MLP neurons of a small language model. Each row is named by its layer, matrix (up: input weights) and neuron, and shows model dimensions 144-239. Each number is 128 + 24 x the weight over its row's rms, rounded and kept within 0 to 255. Numbers have three digits each.
After each neuron's rows, "fires after" lists the tokens most often just before its 100 highest values on Wikipedia text that the model never trained on. A number after a token or word is its count.

L10.up514:140106158125090160087140126093147098179116119118120126093145082109128117136081136083128155110133149157143144125135158065174152179150112113158151117074133158156160141148127126137126137103110092150105135139120106158102149151166163169143145129110076166159119140126116117164149119119100111115
fires after: "\n  " 19, "the " 13, "–" 11, "a " 11

L12.up1015:132118122131149157139107120129145164127130131103186143129139156163181112082123122125109159094099125153106124133150157114110116141124094207143152102098172122134135114140133132148130132119102141168139136151165153166132161168128154136099120181109105125107110131127132123146120132113117095115
fires after: ", " 20, "1" 18, "0" 9, "The " 4, "the " 4, "." 4

L12.up307:167100127114069076165138128117166113120135127130146138141167134146093152114167117198113137169057127117151107097138152151149106155160165111092110090106168098141116158134110149137115122132116119087104106110158116122138140140135127100138110112118120149105148123095087121117142163119141133126
fires after: "/ " 33, "." 8, "Sch" 6, "Mc" 4

L7.up613:163126152110121077129137133120132129146170111157175100113158154128072166144108155119115169101070097095155123105091179127126122164133119120107090120094180128118136147138118166117164098130117125054177140131129173145132133149117099161126121174119152136162120108151126140126118148137138086154
fires after: "\n" 28, "J" 9, "ax" 6, "==" 4, "N" 4, "\n\n" 4

L16.up971:138126144113155127145131122134142083126115149138113175121110177153101113137108141163140105119116139134092162057162153133120077096113104100152105119139117137150148123085113123137090100135133138154134124139110149153108151135128135151160135145102184130123072124164147161096157142120158196103
fires after: ", " 23, "and " 8, "T" 6, "M" 6, "K" 6, "R" 5

L14.up737:079124125150196071108103097147139130127105168107121137124111157176106167102140127115110147130127091125146103098159121158154114162130166098135142082123104156134145136143156146131097131163116127138112137126155103116146103122129165144122147113092123079162133124147127164110109161132114142157
fires after: "| " 53, "(" 18, "- " 6

L16.up666:141146092127128100079149130116143161157107092146135121114168110137133129135138140116123093169115065169127102153144115079162229136097087090115143092104098129092104165084144154119143135141143117139096128176169134094076136140114133098124153107139083107115114104168100128111137159143138142100
fires after: "a " 17, "the " 13, "in " 9, "of " 8, "In " 5

L7.up1234:087127118107123097091077103050095101140136150128113163157123126134136149131117107117125121153126132122158140080115172142135135144115119167124131080126123120135124153095121152146081119145155144102139114132127152112135145163198128120157122149092137130112123113114096112133107118162132177156
fires after: "the " 31, "The " 18, "year" 6, "This " 4, "following " 4

L7.up494:089121140189127155108135114149140136107160182135147131144143128125133181115138133153108131113156112152137108095088076123126116122115140098133099118119125133119110106153107095142105133150113124130150108145111114156087097104120106144110101127163125113110140142116143135166165060158112176153
fires after: "|" 28, "\n\n" 20, ". " 11, "See " 6

L16.up431:069123120123110102100173120136140153165143152196097157121154099109138147090109122143148157124151143090132124165156126098107153149182150132164128130140094092091135105120100159142156108104125123181110107119147057115074115126085096141090106135159123092151139124133146132093125155082133133138
fires after: "the " 23, "\n" 12, "a " 11, "an " 8

L7.up176:102141157140127109095157161141148134138129100134185156118097123123103161116086116108103144134152146146082156105060107116140188130114123113116131163135161106164135169156110122137110090137086149114118150097136148120117123129104138167080123151104103111097120109148138147160155157112158111103
fires after: "J" 26, "A" 14, "N" 9, "F" 7, "Y" 5, "S" 4

L7.up611:126137108123142090136166095167122161102119087147090130108101122165066150127115110124106089155048093112141161131149114116143121163167140159128173146122121119124065178135109147138108135121139119123151121121139099112148104154121133124092146103153165139117112135105122139124137122143104136145
fires after: "\n" 25, "\n\n" 13, "== " 7, "==" 5, "| " 4

L12.up649:145112122146152134115168141130089137154168145134135141137129121126148139122091121101107157124111146148106152077167130108171141141123132104142127167122129122141078141094145125165118156130161117102115107082154124131119089136114111137139132108166136126133127097099136117105147127117116098088
fires after: "| " 26, "6" 10, ", " 8, "3" 7, ")" 6, "–" 4

L12.up8:097113143153149082150150109116107120120102107158120113108106175126147109111127130151156140084126110151131155076096109152155095159155196100137111145167107166103153149173089137127138085117151089132120118149167133105117116096156136091166165169135087109133106132098129111113130143149079086150
fires after: "(" 33, "Edwards " 6, "| " 6, "ert " 5, "Reid " 4, "le " 4

L16.up1231:142086130122145098129122138098130123122153165090101117104141163093132135079167138134117115191135103166123126102134138099114119148130138107129146132129107124122142145144151104156091107108145145138098104134112114146080156124170173159180144119093142158103103124125151123134155159134141169102
fires after: ". " 18, "of " 17, "in " 12, " " 11, ", " 9, "with " 4

L7.up908:095150080103127138125125117136095164137141125084149105136176125181162106087150108089199142113106154194133106133099158150130160109107141105096153118103113155131148150125124088148108114124148107120112143150162116153086153119102144141122145148133108122098147142135111125128144125120153111159
fires after: "| " 44, "non" 10, "semi" 4

L7.up670:138155116179098104093152124134125129178145120111134120146125102131091184095126139130134121152120158145142169127137119113180138137140122110110153144149099126143125107142145087089097103116122131146129101109118122087140093116132155181165130133101087097122164126176135177114123141115175135120
fires after: "," 97

L8.up1232:127105162129176075152157112149126111144096136076110078165127074121105172096112153131086129127125153173135131145160132135100118103145167074111155118121101125139145115087117115121179115111101127127130125136163141129133114122119135101117143141164106146147159114134140092144098106155144140137
fires after: "al" 24, ". " 16, "Al" 16, "\n\n" 9

L10.up220:144119095163092124090131126117117126149181151108125143163157136118160114112128091098127143127118113068102141138124134132110151141140137121132147112127132109135107159092131142085089172090134142123102164134171093121089110137098106136090163129124125135144147125105151116134154094151124198113
fires after: "the " 48, "The " 6, "s " 4, "Q" 4, "Utt" 4

L12.up396:087143128130129132115125135114117108114140130163072130089092167117095121154122071109103110080079086099116143099169137141108085143052188084121115100141094087146133107146104125133135168125086128124129141115126142125121112125113114138096109130076162079136094090119113108173087137133146143131
fires after: "| " 69, "\n\n" 6, "\n" 6

L7.up656:153133190125164185128092130089119122124138124146140120123133120101118154148103115115138115129131158084112122092144104121135166119096157110157121146168114144124131137083155158106149134108091102153147099117147083128115112149133133129083111124081097144141117090105111130135163132092185154091
fires after: "H" 25, "W" 13, "S" 9, "V" 6, "F" 6

L10.up598:144122164143096142124085098153143111161129146158094144156125147093156077081094050128135167108136130136156084142146139130136149124127075121098180150127121113124123115103142089135129116130171114146129087178131133107097122141160096140119138112088081128107140121155111113120095135116139142136
fires after: "the " 41, "of " 8, "mid" 5

L14.up1180:163084109147095140140140117104110108134128101126137179100145128146159132126114121138149115125121126131062170109135079105145120128145120144146143155104138109187101154118130133141178099116138111143147125094141113172116132131113135149120119132125137128140121142104146146120128155079186128143
fires after: "the " 43, "-" 5, "late " 4, "an " 4

L7.up984:161116110128102100135142158140133129118153102124170128140130152144116132169109111118145127158154098112141148144120135083129188174141119115105130178122160104100188117138137111116116148106102127139080181154134123130103104115144096109169111195116122114093148082149183136113140144147160142106
fires after: "U" 19, "K" 8, "C" 8, "O" 7, "H" 6, "FI" 6

L7.up1192:147159140112139106152145134135143125142188112151150153117166142118149099137144092134100179124128126124167083117111080128101117166103155106114124131107147138111098126126157141125147109119160083121160137149129099092117138114112118092103099148148110135099104190172090152140113172141098115123
fires after: "United " 28, "S" 17, "the " 6, "of " 5, "O" 4, "C" 4

L10.up724:136150144128159123095148149094128089105108134125110199119074116114112175139134144128046135207098148118134116133131130080099095123132135103093141157145137150120124116136152147140110115133125132119134096103124142113098115142165153179103113121135129159132154103160140090106148144147073128162
fires after: "the " 26, "a " 13, "The " 13, "its " 5, "s " 4

L16.up40:135124112140127113178153148162101058105172100142097099149042178124117122106165155098140118137084117130114139111140128139139163143149126149096126092183115137130140143166147096148147146112130091142145140129147118121108108135085138137172099154119149196102151151145126123128120136114128166169
fires after: "\n" 33, "| " 11, "/ " 8, "on " 5, "ob" 4

L10.up53:148136124148154135188094182113136135146159143139157149101127116134109142095113089118134113124113130132116116175073126068119101173108120110113117104161095102115086119136118076140099087103132094145113104133135090129092128102137139134144148134130133135116154129131143118153125160172145150117
fires after: "|" 24, "\n" 22, "| " 12, "% " 9, ". " 4

L14.up584:113135130063140128148158117080132105123065122139134130136141134112148129155153091114125103159182111101145093119149149084176129116112122139145095161129106108138115130147161148114113126085087121172140114147111112102089133143123104142096093132145140116117123119117104102142151119118131166132
fires after: "| " 33, "the " 16, "The " 6, "Pe" 5

L10.up733:128090116099088085109105135104148100134144130106100132106125116114122097128143090169117117137106110122177145124145159113101081133129133148119116103100119140123109137128130152104134116145114111154146152130109143107112145136116099118119102073151116132161140164115113150101167156139160155121
fires after: "the " 22, "\n" 13, "The " 8, "|" 5, ": " 4

L16.up184:092150139155082096099104099160097066103142093119148116128090130108140121126134140159130106135072111083109113125108155128141166120143111161114132137142121159173132115157104104156110145099135114147126163151126127090098170134116154126106146166141169163134139101113148148129156159189169108145
fires after: "Al" 39, "al" 17

L10.up503:123117162152117151128108115133153094135127122129093150113155067158118161127092150113094130143109130158108070138122130120133169113140139154110104140131153124119130162127171128103132120136124128164130139116128103115129148115129154109105129172129113094145100170145132131144202115145145112136
fires after: "\n" 35, "\n\n" 12, ":" 6, ". " 4

L7.up292:104157125142131139168110072146112100144132049086118156103096139155164129148174063105174110117113131086133125141119105094149108221126083131147150115148129149123122099150166152095118113136139137135150100147137150109119123200124107130134125129104131128133153123174114129149137113113103164086
fires after: "0" 38, "200" 8, "202" 6, "197" 5

L12.up939:085136193138138116106098129112087166128133134134170129138152123129139129118144092080088152150093095172107158101154105081131104124118167096113104146138154115132146126094114102106118131126139107130120127106112122106130110184140142145108132118102149111137207119133142142141114163128158131142
fires after: ", " 51, ". " 5

L10.up1104:091138156106133147127091129117103178156149126143127147165126112145147166089125134129107182162148140126145062093108137110090153134101128131100105140123151140127094135121150139104106145092116120097164130169141141157106131134088130109098129102104151090153118114112107149114144094163128144133
fires after: "the " 44, "The " 19

L8.up287:085132135135131163102165136118138114133137089155079127116161101115130180152123105104070124165186139136105099160130151121139128106137087177139099127119119186073094151133106139128139124138156138169093171096088112139110139132160124125109114110139126086148127144087150109146108139191120104148
fires after: "\n" 48, "- " 14

L8.up246:105126166149140130110136134130143101154180108162123149117133146154142135109139139127087080145093142134150129133137153137129093084108166168135135153123160105086096076122127125133127079158123119145124128142169130140134103140113153135090126127158109124121144164100129085163155127131114108097
fires after: "\n" 38, "- " 11, "(" 7, "the " 4

L7.up597:144165097086129129121129108129155122143157137171096167105102130136158111151144125153182124113151152091124126136158124161113121152103164140140101148086098127152162103101135102114092137115122124116096093133142111125128142131106115117097119145101078120122145140125130138157152187135101114120
fires after: "\n\n" 33, "at " 15, "| " 7, "/ " 6, "- " 5, "'" 5

L10.up388:118116134078159101100141100137090147176165138137102124135139133134123151139089108144100120144106103154130105085130115131165131139111136183105090153130094135122086067127182135080107138114122144127173095137135114115112138107155118193129113137143133134119156088118126153147144119140146088123
fires after: "the " 46, "The " 9, "s " 5, "and " 5, "his " 4

L8.up1096:158084155089109159177143158154147109148127128135082123135119117152135161079152111129128102120128155125159151119136123182162077093108106122157120137142121121129182105130119113139118147140097122103116120127163116157138106109086094104124122159106121086128099166169147120129129123134142117165
fires after: "| " 29, "- " 27, "===" 5, "==" 4, "\n\n" 4, "Preceded " 4

L14.up50:096110132134144128142153124113144097108093145102183130165124150122118119139163105114162135176160140135150133164105126094160160134123176131117121113126180135177207114078132106117105103139114084140147138115101168117120131135122154084094131138146142120108117140161117104126120171145157134075
fires after: "F" 45, "A" 6, "f" 4, "B" 4, "al" 4

L10.up530:185117107125109103087085139094121133181121146153124136096142132161119102089095127098110137156109125138118141097146125106150159095080129095110133125179114120126108122102155098101096123139113157156173111161120131113087127132077096103103142140155101146103145156143114089140133130150115149111
fires after: "the " 33, "a " 11, "The " 4, "an " 4

L10.up991:141155157117116076117126132121149182112152157108083153147143151140095117116121103146124123134120149124146091141182135081129136107105148120153151135134104106127115065113133136105144128155111107124115108156175127151118125119127080132055086106154094082114133131108114088087149162136145140115
fires after: "the " 62, "The " 12, "a " 6

L8.up429:135144111140137151116158129132121108148121097159105133096077130152111155175114144124113153167119133106150130150138132130084130137142121153118168154122151140156132150101129107129136155116185112123163163075122158160154116145115117137129127136123147165125132146163200084139145136127127102109
fires after: "|" 21, "was " 18, "| " 10, "appreci" 4, "|---|---|---|---|" 4, "According " 4

L16.up659:124087154081117151136116140152167171120146115139119156087113174109086121080096138092108162146097159112110134141134131156119131097139107174095121080128090141131086115092105096078070116095127099159184118116103191141086135149103150118146106085118118127095105076101144098136141136123149121129
fires after: "1" 27, "0" 20, "3" 5, "2" 5

L8.up1035:083123125128113153121147111125158132075143137103121121102102116143098119124182111102147122111156125130103094105091117139136140125147119169111107136086136130155134153117090089150109121120175154122156140135171123081127177112156133108128111180169136161104103130151067135144119150134115106084
fires after: "Al" 40, "al" 22, "U" 6, "| " 6

L7.up1188:174164109137169118136106147155117153108133135149132090131149128091097143145123168155186151097112174106132196143092074106154159099143133156113112112134124116103162121111154129130174150117149140147098133136111095101113115145137136103111136149172127176146178129123145092157155167123187153106
fires after: "R" 15, "J" 13, "A" 13, "Y" 6, "Q" 4, "B" 4

L10.up1225:075139101133153149138140152110152153180132121112104119140157127162130127148109127177102112124176083087095123122145145130135163139111093115125159150121088151132111150102189143082133139091139128150122134132137122154172136145167123158056114129161082117124159154114157088125126108149118126161
fires after: "the " 54, "The " 17

L12.up483:119127080109095115161144091112127159130154116086128134119149117152137134155169111146114096157149126122156146146110189100124077148166116160106095142104121131148125130132139136077145136089118143138148165114181121129170157140154150135120090150120127122154155125142138193098116159118140142111
fires after: ":" 53, "October " 4

L16.up136:116167077144129108158122141124122127122083114129093115164110156156096112156157156137118142154111137109140122119169087138120120124100126118130161090119118123105104166096150138115083109109107099107091158104122126160108115155103141146073146148137135106122110110117173087156128144132123136150
fires after: "| " 35, ": " 18, ", " 5

L12.up416:186163150168129113107142141112150099160088099172112136131151110130132118127152119125104096106090172162096145137130077151118129088114128085080151146140124099133095100138126132140108145130144121091083128120126113134113117151126160100122143112113141064154136082113123105114174152182138111103
fires after: "| " 67, "4" 12, "2" 7, "1" 6

L7.up698:127117128099147127124117127139107164145130122114177143121105144131086125118127115141136150114117158167085116153168147150100119150124137099112078136122194139161148167091162127146100140186133097120127110157172126120112097138134106093176113149090162164145118132132138098134122132129162143117
fires after: "C" 19, "F" 17, "| " 12, "B" 10, "S" 5, "J" 5

L8.up626:126119140131104123134119139123146115111116106118127104113111144127135184159145153127162122138124127084129183120130128094131153148133156133139134100144134146147115125094132195130086148112091138170143144115124094101094103143104115148105108174138096126120099126106144154100110156126101126099
fires after: "R" 12, "Sh" 10, "D" 9, "F" 9, "S" 8, "W" 7

L16.up112:110105131120139134141109089117167097151134172138118151114121142123096100139168134116136154108137111113097127103165101125172116111118140130112157129143119143152105121089128135109104111173135132098136144111128137126152145128086142134158088181165138199105145132147171180101121174154112139124
fires after: "\n" 24, "to " 11, "/ " 8, "- " 8, "| " 5

L14.up726:154143117137125142092137108164139136115148130131136063175161128096167129137143095090121137158140121137142121135160124121122144135098148140126123124141100180121131105172087150123107121159135125117139134144131148147142111113120128100139124134150138120160157204108137124135173128142133101127
fires after: "." 36, "F" 8, "–" 6, "| " 4

L12.up57:153152119128128161124126106116120107105165114170168152089151167151135107134099169149096132154157136095107135129098114083100153140134166149149107159118121139129137094118110173138157128128151115146140126131105092140131097146138113137166160110142154155148161136127117162161102143144097118138
fires after: "S" 18, "C" 16, "H" 11, "Pr" 11

L10.up122:136121132153138115130100164122126104148192062114164147134129121201080162134131159125128164199137143110127130126111107117078115148141153138101121119102123097138110139082091088116149094155077134129167140112100092102098138122153087142106084115127124137125142133113115109113141100109149165161
fires after: "the " 37, "The " 13, "S" 7, "== " 4

L14.up14:113142093106161111132148184112098145112144138170115123093116104132083098160133149141133128100115100117096144117104096135131162165063152094126139121133102138081141165165149128106090145133123148207101086133103107131116138127117130092111142141150174101144102145116132130106137118112153114132
fires after: "| " 53

L10.up1146:144122128122100122097133159109103145111123111134104157171150074158151112094142089125151101130106118137148142121131118138126097153141107088149152110140088128144112136116159079095159137131086149139171109155137095106134138093091099142150126097094086142079155128117136123110104128109143136127
fires after: "," 54, "." 20, "| " 7

L7.up1255:147111144102141163149097064123126152148134144142117084129115137156152108095158124133123138119122136148147130138107102102138156145148108131097123143158115100184169130102117118123117135135167146126121136122147175122151144120149093129162121137107129132155109158122110113106169129070138129137
fires after: " " 15, "Votes " 13, "s" 12, "Candidate " 10, "| " 6

L8.up906:183147146134128113130100147138108157147122118137153134137159160148135118101123137121107099142122126106113132123143109131129102186138177115143103111103121094116099093136143122135154082100125075151123124089112132139135129107162167170163121139121112114135167101103097139117119143147124085125
fires after: ". " 17, "K" 10, "Total " 9, "T" 8, "to " 6

L7.up416:148104146118103112099139181161160127159141109132157129126115142116136139109091112097116128158123151138124139147154121125207122113069145139151106125136152099121151140126102148092079149161108103137093118132167140128115112120151152153152114195160153138129094101136146106127172082143087113138
fires after: "F" 20, "C" 13, "O" 8, "H" 7, "W" 5, "B" 5

L7.up1197:161123108159120143136111152115115133091093147147159142085136163092132119114109145168149115107150151120064153114151109135097161091088167127159138090130085127100146117136132156131105119129118120113103150137109119138159120138168139137116156166143132119163115179114146162145132100147148090118
fires after: "C" 16, "S" 13, "D" 12, "F" 7, "B" 6, "M" 6

L12.up376:099143130137109098123152161128129156140134141089111169152156111150151141138130162131108145142121143144093133086104149165098099130128150133088114121124129132090158147124111158148120132147106133089131086108158064136155120125089120130083091176116167129132080109124160134120181128138134113128
fires after: "." 39, "is " 6, ". " 6, "'" 5, ", " 5

L14.up1157:110091109133083110133141137108073121124140109097130110152145139189153166119109122117113138141109099146141142100129154090131084087150135152099139114131137162130103164107091078097165152124139110163132142123135155144114144103115148152195130141092101125144110104137145168101112142110115157095
fires after: ":" 26, ". " 9, "G" 9, "No" 6, ") " 5, "; " 4

L7.up693:118140156149153123131178115155100101109175113079091132164110109109090126117146111132121111125112134130133159130093106087122146127156099172152173145163118097144106114112137103062138089107150165129131135109176128114133137087099107129131137121098142144128192129138121153160111144115137160113
fires after: "\n\n" 30, "\n" 13, "- " 7, "| " 4

L8.up189:176150103090107174167132141160148184110140103099136131140109147151117150075137151184149171110130177098141130111137136119105089145150128120096105114105104133134139118118120128131130142154132123146097117145144141146103150147143153138158111152103145118087171137170111098136120141119114143124
fires after: "/ " 39, "\n" 24, ")" 6

L14.up1053:098137112146125132115109143126143109135127174130093088125129172146130119128176108123119137096125141148151118115210113151093131134132141099143130153144113128134116120106102088123144126158128144147131133133136118153125064105099100149173159126115152116097121169134127127112074128212134145099
fires after: "on " 46, "| " 12, "On " 6, "(" 5

L7.up271:138134164125133134150125136127153128156135110137092103111115149129127117108135124118139142133152134119140156109160121069131118168135136141110143149108129128137127148100135105125122097126113071173180145122169151154164113123094136140152113176135146191123138085149081148114144115107155161104
fires after: "'" 36, "| " 15, "|" 10, "\n\n" 9, "the " 4

L14.up944:118068138147141129114113134111131116173140135135136118155098156122096136137107097124106090112131125157157149150089130112143161086139174094148090153114075095143081136151138113144110128141126093117140134164119111105086118158098096109139108144136158119139137130120184179087148135113111101135
fires after: "N" 22, "O" 12, "n" 7, "A" 6, "M" 5, "m" 4

L7.up685:183118121129158111123141146177130142148116121131102111142138106141125127125149126138109167104134136105142117142140146126102090148161134130112053161102136114171117150115159150158102150129110115109134108116134115084128151115183083100153102167132094187114140166113130129128125140123167141115
fires after: "\n" 45, "| " 9, "by " 4, "E" 4

L7.up165:135125125114113083141120128103134115090103127153175128110126142131128142118132150161104131128147140106122107083124086088147173126123183104138163147103160179127138151151110116082148117134091124078160101155103133190173088153101093116138133100090075138112105148173115149122134158136119111105
fires after: "K" 21, "P" 18, "It " 10, "S" 9, "T" 7

L16.up407:125145073099125103156157086113129158139152149124118108132149113138130121129115130178131097127142122155130129098100113102151161135070124089101121099094114146127089142129112102170127114157122111129141151158152087146091129163134119094189108161118138109153114141139140133159125129117136143183
fires after: "the " 15, "(" 11, "on " 11, "in " 8, "a " 6

L7.up1162:074120133097152129119125134144129128131105106141111147118122120171058144102123136124118148089107120137109149120139102146121097113164127150118091155151128134144114144129139159112111121155075136141113103103100103178142165128111128164154167135090108098102106147105168125105144169136101102105
fires after: ". " 31, ") " 16, "(" 9, ", " 5

L10.up131:126125126140145102126143151084159100147120131130108124161078121140140170163118128151134143182126159107122085157097148105100138122141111108123149162131139155128076126149131146111145134114122120100132183115160124110156150140150112148093126123149133181149112144136105158122155156143179130118
fires after: "the " 57, "200" 4, "| " 4

L7.up528:144143092097147139118105132134171147126164059131151090144114126098135144137126083139152083144109150090167120148100116079117160127141116134137159147128117142124173108108141139159137145108112113161099157164138100109125096162154115160080129110117130106160095136104154121109119156093137115160
fires after: "-" 28, "S" 5, "K" 5, "T" 4, "St" 4, "Ch" 4

L7.up1158:144123161090112117114150091083123151128125112091144127137108127158153100130135111154166132155147145123150139153121136163118086160137131102143153175096123169121128106141144160157135135108143109107119157122139113085156152139110142106148159153169106124152124151113133097144174132117085125109
fires after: "==" 38, "|" 30, "\n" 10

L7.up1073:144172120130132123094143173108100140137152117133127116100112126118151166165107094126141145151122162147139136115094133103128145123094147176119084089097185061101166143167132155134141134135126151099106157146099087089126143121141121111101145131150148171136134123129128146146139145160163106111
fires after: "R" 21, "J" 14, "Ch" 4, "L" 4, "H" 4, "S" 4

L14.up361:135122124106141205089124109117162164125134151122135105168165126096111167115155132096098131092106179094110101099092109153078048115140063094115130125085152146132149170113146117114133133117166134120149147117140145148121129111124177110161133190140104145135122124126134139128129117087171113103
fires after: " " 27, ", " 17, "Party " 9, "Education" 4

L12.up1034:178131132131156129157144150180120108140108144174086138141097152118051093140139133127124173137105101074136130157144120135125130114076139112112105149129181158147113123114117128138127116137126151157109108079156102132100148128085082169111106114104125129131106149118185116095164154143137172117
fires after: "| " 27, ") " 14, "is " 12, ", " 7

L12.up357:148157147138103139119129128076134128123126105154148143106119130131119104183136152138104139132101140122112169114139125104133093180103133120139111141119166129087153108144102138156124148133101105135141142153137114133109110126095158159122143127137110101113161110153118116132146114111116113104
fires after: "3" 17, "4" 17, "2" 10, "1" 9, "d" 6, "5" 5

L7.up49:100078182153174111143124147094077124134153139085095107101096135109117126132125110145131123128121117120139114170117115187125144154116139159130103145158159105169134087077153064101125120098126154110166138119139090159098136107146133133165133142153131133142136101153120125113131127099136137161
fires after: "\n\n" 48, ". " 13

L7.up87:125093112107166120115128117097092125129131128134144177126113146140108185120106127127151109175134122135168103129134150162137145137137155128156086110115174193138137116054143119135136070125149127124110176124132147067149120179145098187141138128110139083156115152102117160150126139122097130105
fires after: ". " 45, "\n\n" 19, "\n" 10

L10.up107:127155168118107153081137132078162141160128135153164181158151108135145144106116108111082154118185105117131108115126123106136108137134140135138108102126119146133118128197121114141132094148112097171121126125156151108052135126118104096089124125088167097146094131129128131176137115173146130151
fires after: "the " 47, "The " 4, "th " 4

L12.up792:122097131126132118114156140102166133129094144109129178105089148141137108105140137100098131152142145105105127087112145090118121133157116123134127105153159171181126081082129156108121167145156122139133112110150128133107068110140155136191168124103129104152126118128155156169101097089108135123
fires after: ", " 19, "the " 17, "a " 6, "is " 5, "was " 5, "and " 4

L7.up677:130151150068125119131128162119135119142115126111143127106107138147121143127124140138139126115139163083135135134148098132124149115193199091096162111148162165122160169144087173178113177153109108141122163114130113136134128146126144143108136114148156161110097138129095111148123131167164131121
fires after: "\n" 40, "S" 7, "V" 6, "MO" 6, "E" 4, "W" 4

L10.up1195:108129108111108090118159104149109141137124110134127173056128100139138139106168124172131126127105155157146150127054114115149114130135128122084106091144113134124121176123118126134154132141100098107121116105127113121100128111149112166135139122174147149077153154100147110116137176087122118140
fires after: "well " 32, "and " 17, ", " 14, "such " 11, "g" 4

L12.up648:169142121170135099154141101165123126099139097135097090147153151108106103109112148149084055117137072109076140134133150101117101101129127151119168155120113113143111125145138134094109059178106117155117140119105130130125110129127119120151107099102130146127116124123124090176147156100193125116
fires after: "| " 45, "(" 25, "in " 5

L10.up102:104130109114115102137111080140158190153165116123124141164129111136129156116126145125115113141081093105164092130126113093133145134113190107125132157163151124133136119144141154139148132163122126141127110165113104108158119099150144166152148122114146140131158161073109122139093160100104088084
fires after: "(" 40, "1" 9, ": " 6

L12.up1273:090150122124130113141100098093154114103095113119157154146147143120140164119153118086130107122105105122153156087113106150163152135120143112122126143150088144128132108129114103180114129156116114125095078163137108185140110137116145142129122125130129098143093092127119131141170136119163125116
fires after: "a " 14, ". " 9, "with " 9, "'" 8, "\n\n" 7, "had " 7

L7.up1014:112137090124131136140160150105141162170110137117122096101144115119122152092137138133108135132130136123123134117153122148115151083100130132091145220153125103160144120113111106090135119089065124149155116115100161137141108166146103074109103120135128139132147145123137133140152166097105126128
fires after: "S" 18, "U" 12, "K" 12, "O" 7, "Date " 4, "Al" 4

L14.up821:123122121135142104101201157149119142092149122120158122133134164106066153107104103124089101176139127144151104116155108136121108137129127138156114108120126166111140125130087110135083089115109103109111141132126083184116121116145141176090194140059097163123153125115129084100143139144125074098
fires after: "| " 41, ", " 12, " " 6, ": " 4, "j" 4

L8.up809:105120127147127145118155130110153153091121098127123127131101141107124140106120116116138108169131163133150156132140106123121141147168118111106137148166145152142139136161126138138137148069140136128141104139081100127126083149114108153112097137085124137178094140134181127109098089136118141137
fires after: "S" 27, "s" 11, "K" 7, "P" 5

L10.up78:115127110108136142126126115099131127108165184167164096157094099096127133082119132153145190140125120105144153112154078117144110101133151092150145165105137134114101053111163148162136129108128140098111170131133150126088103096112154099112173191123140137117166132078137133169107148148153151081
fires after: "| " 39, "SU" 7, "- " 5, ")" 4, "U" 4

L7.up11:135160088109115124153095123099096119138165168147146143096112136110151133136136063120149120145121119118112145130095162123147098147141120131167156154117119142138163149139118142126133146142131143175154137165163134129096135127164114113166165125107186113111103137121135148130114146153125130129
fires after: "===" 22, "." 19, "as " 15, "following " 4, "6" 4

L7.up370:084155126151117126124149167143141126149109099140161126151148112101093137150126175144107126163175146107118147085130118098136151146111126126124115139123156166101132149116129157127145154149120166141182160123126124118121137148122120130126116123164168147104097114107113098146130164121130165130
fires after: "G" 19, "H" 11, "K" 11, "R" 7, "J" 7, "Sh" 6

L8.up794:107144158134099181156122109123093169141156136115120132123097065097128100144175142140096109126108156094131145171110095100162169153126145121141123128116166130122151131089138108127092125152132107134117156126128153105135159111139132111160108163143141159098105099142140148108158122132119156106
fires after: "\n" 22, "F" 13, "D" 8, "T" 7, "O" 7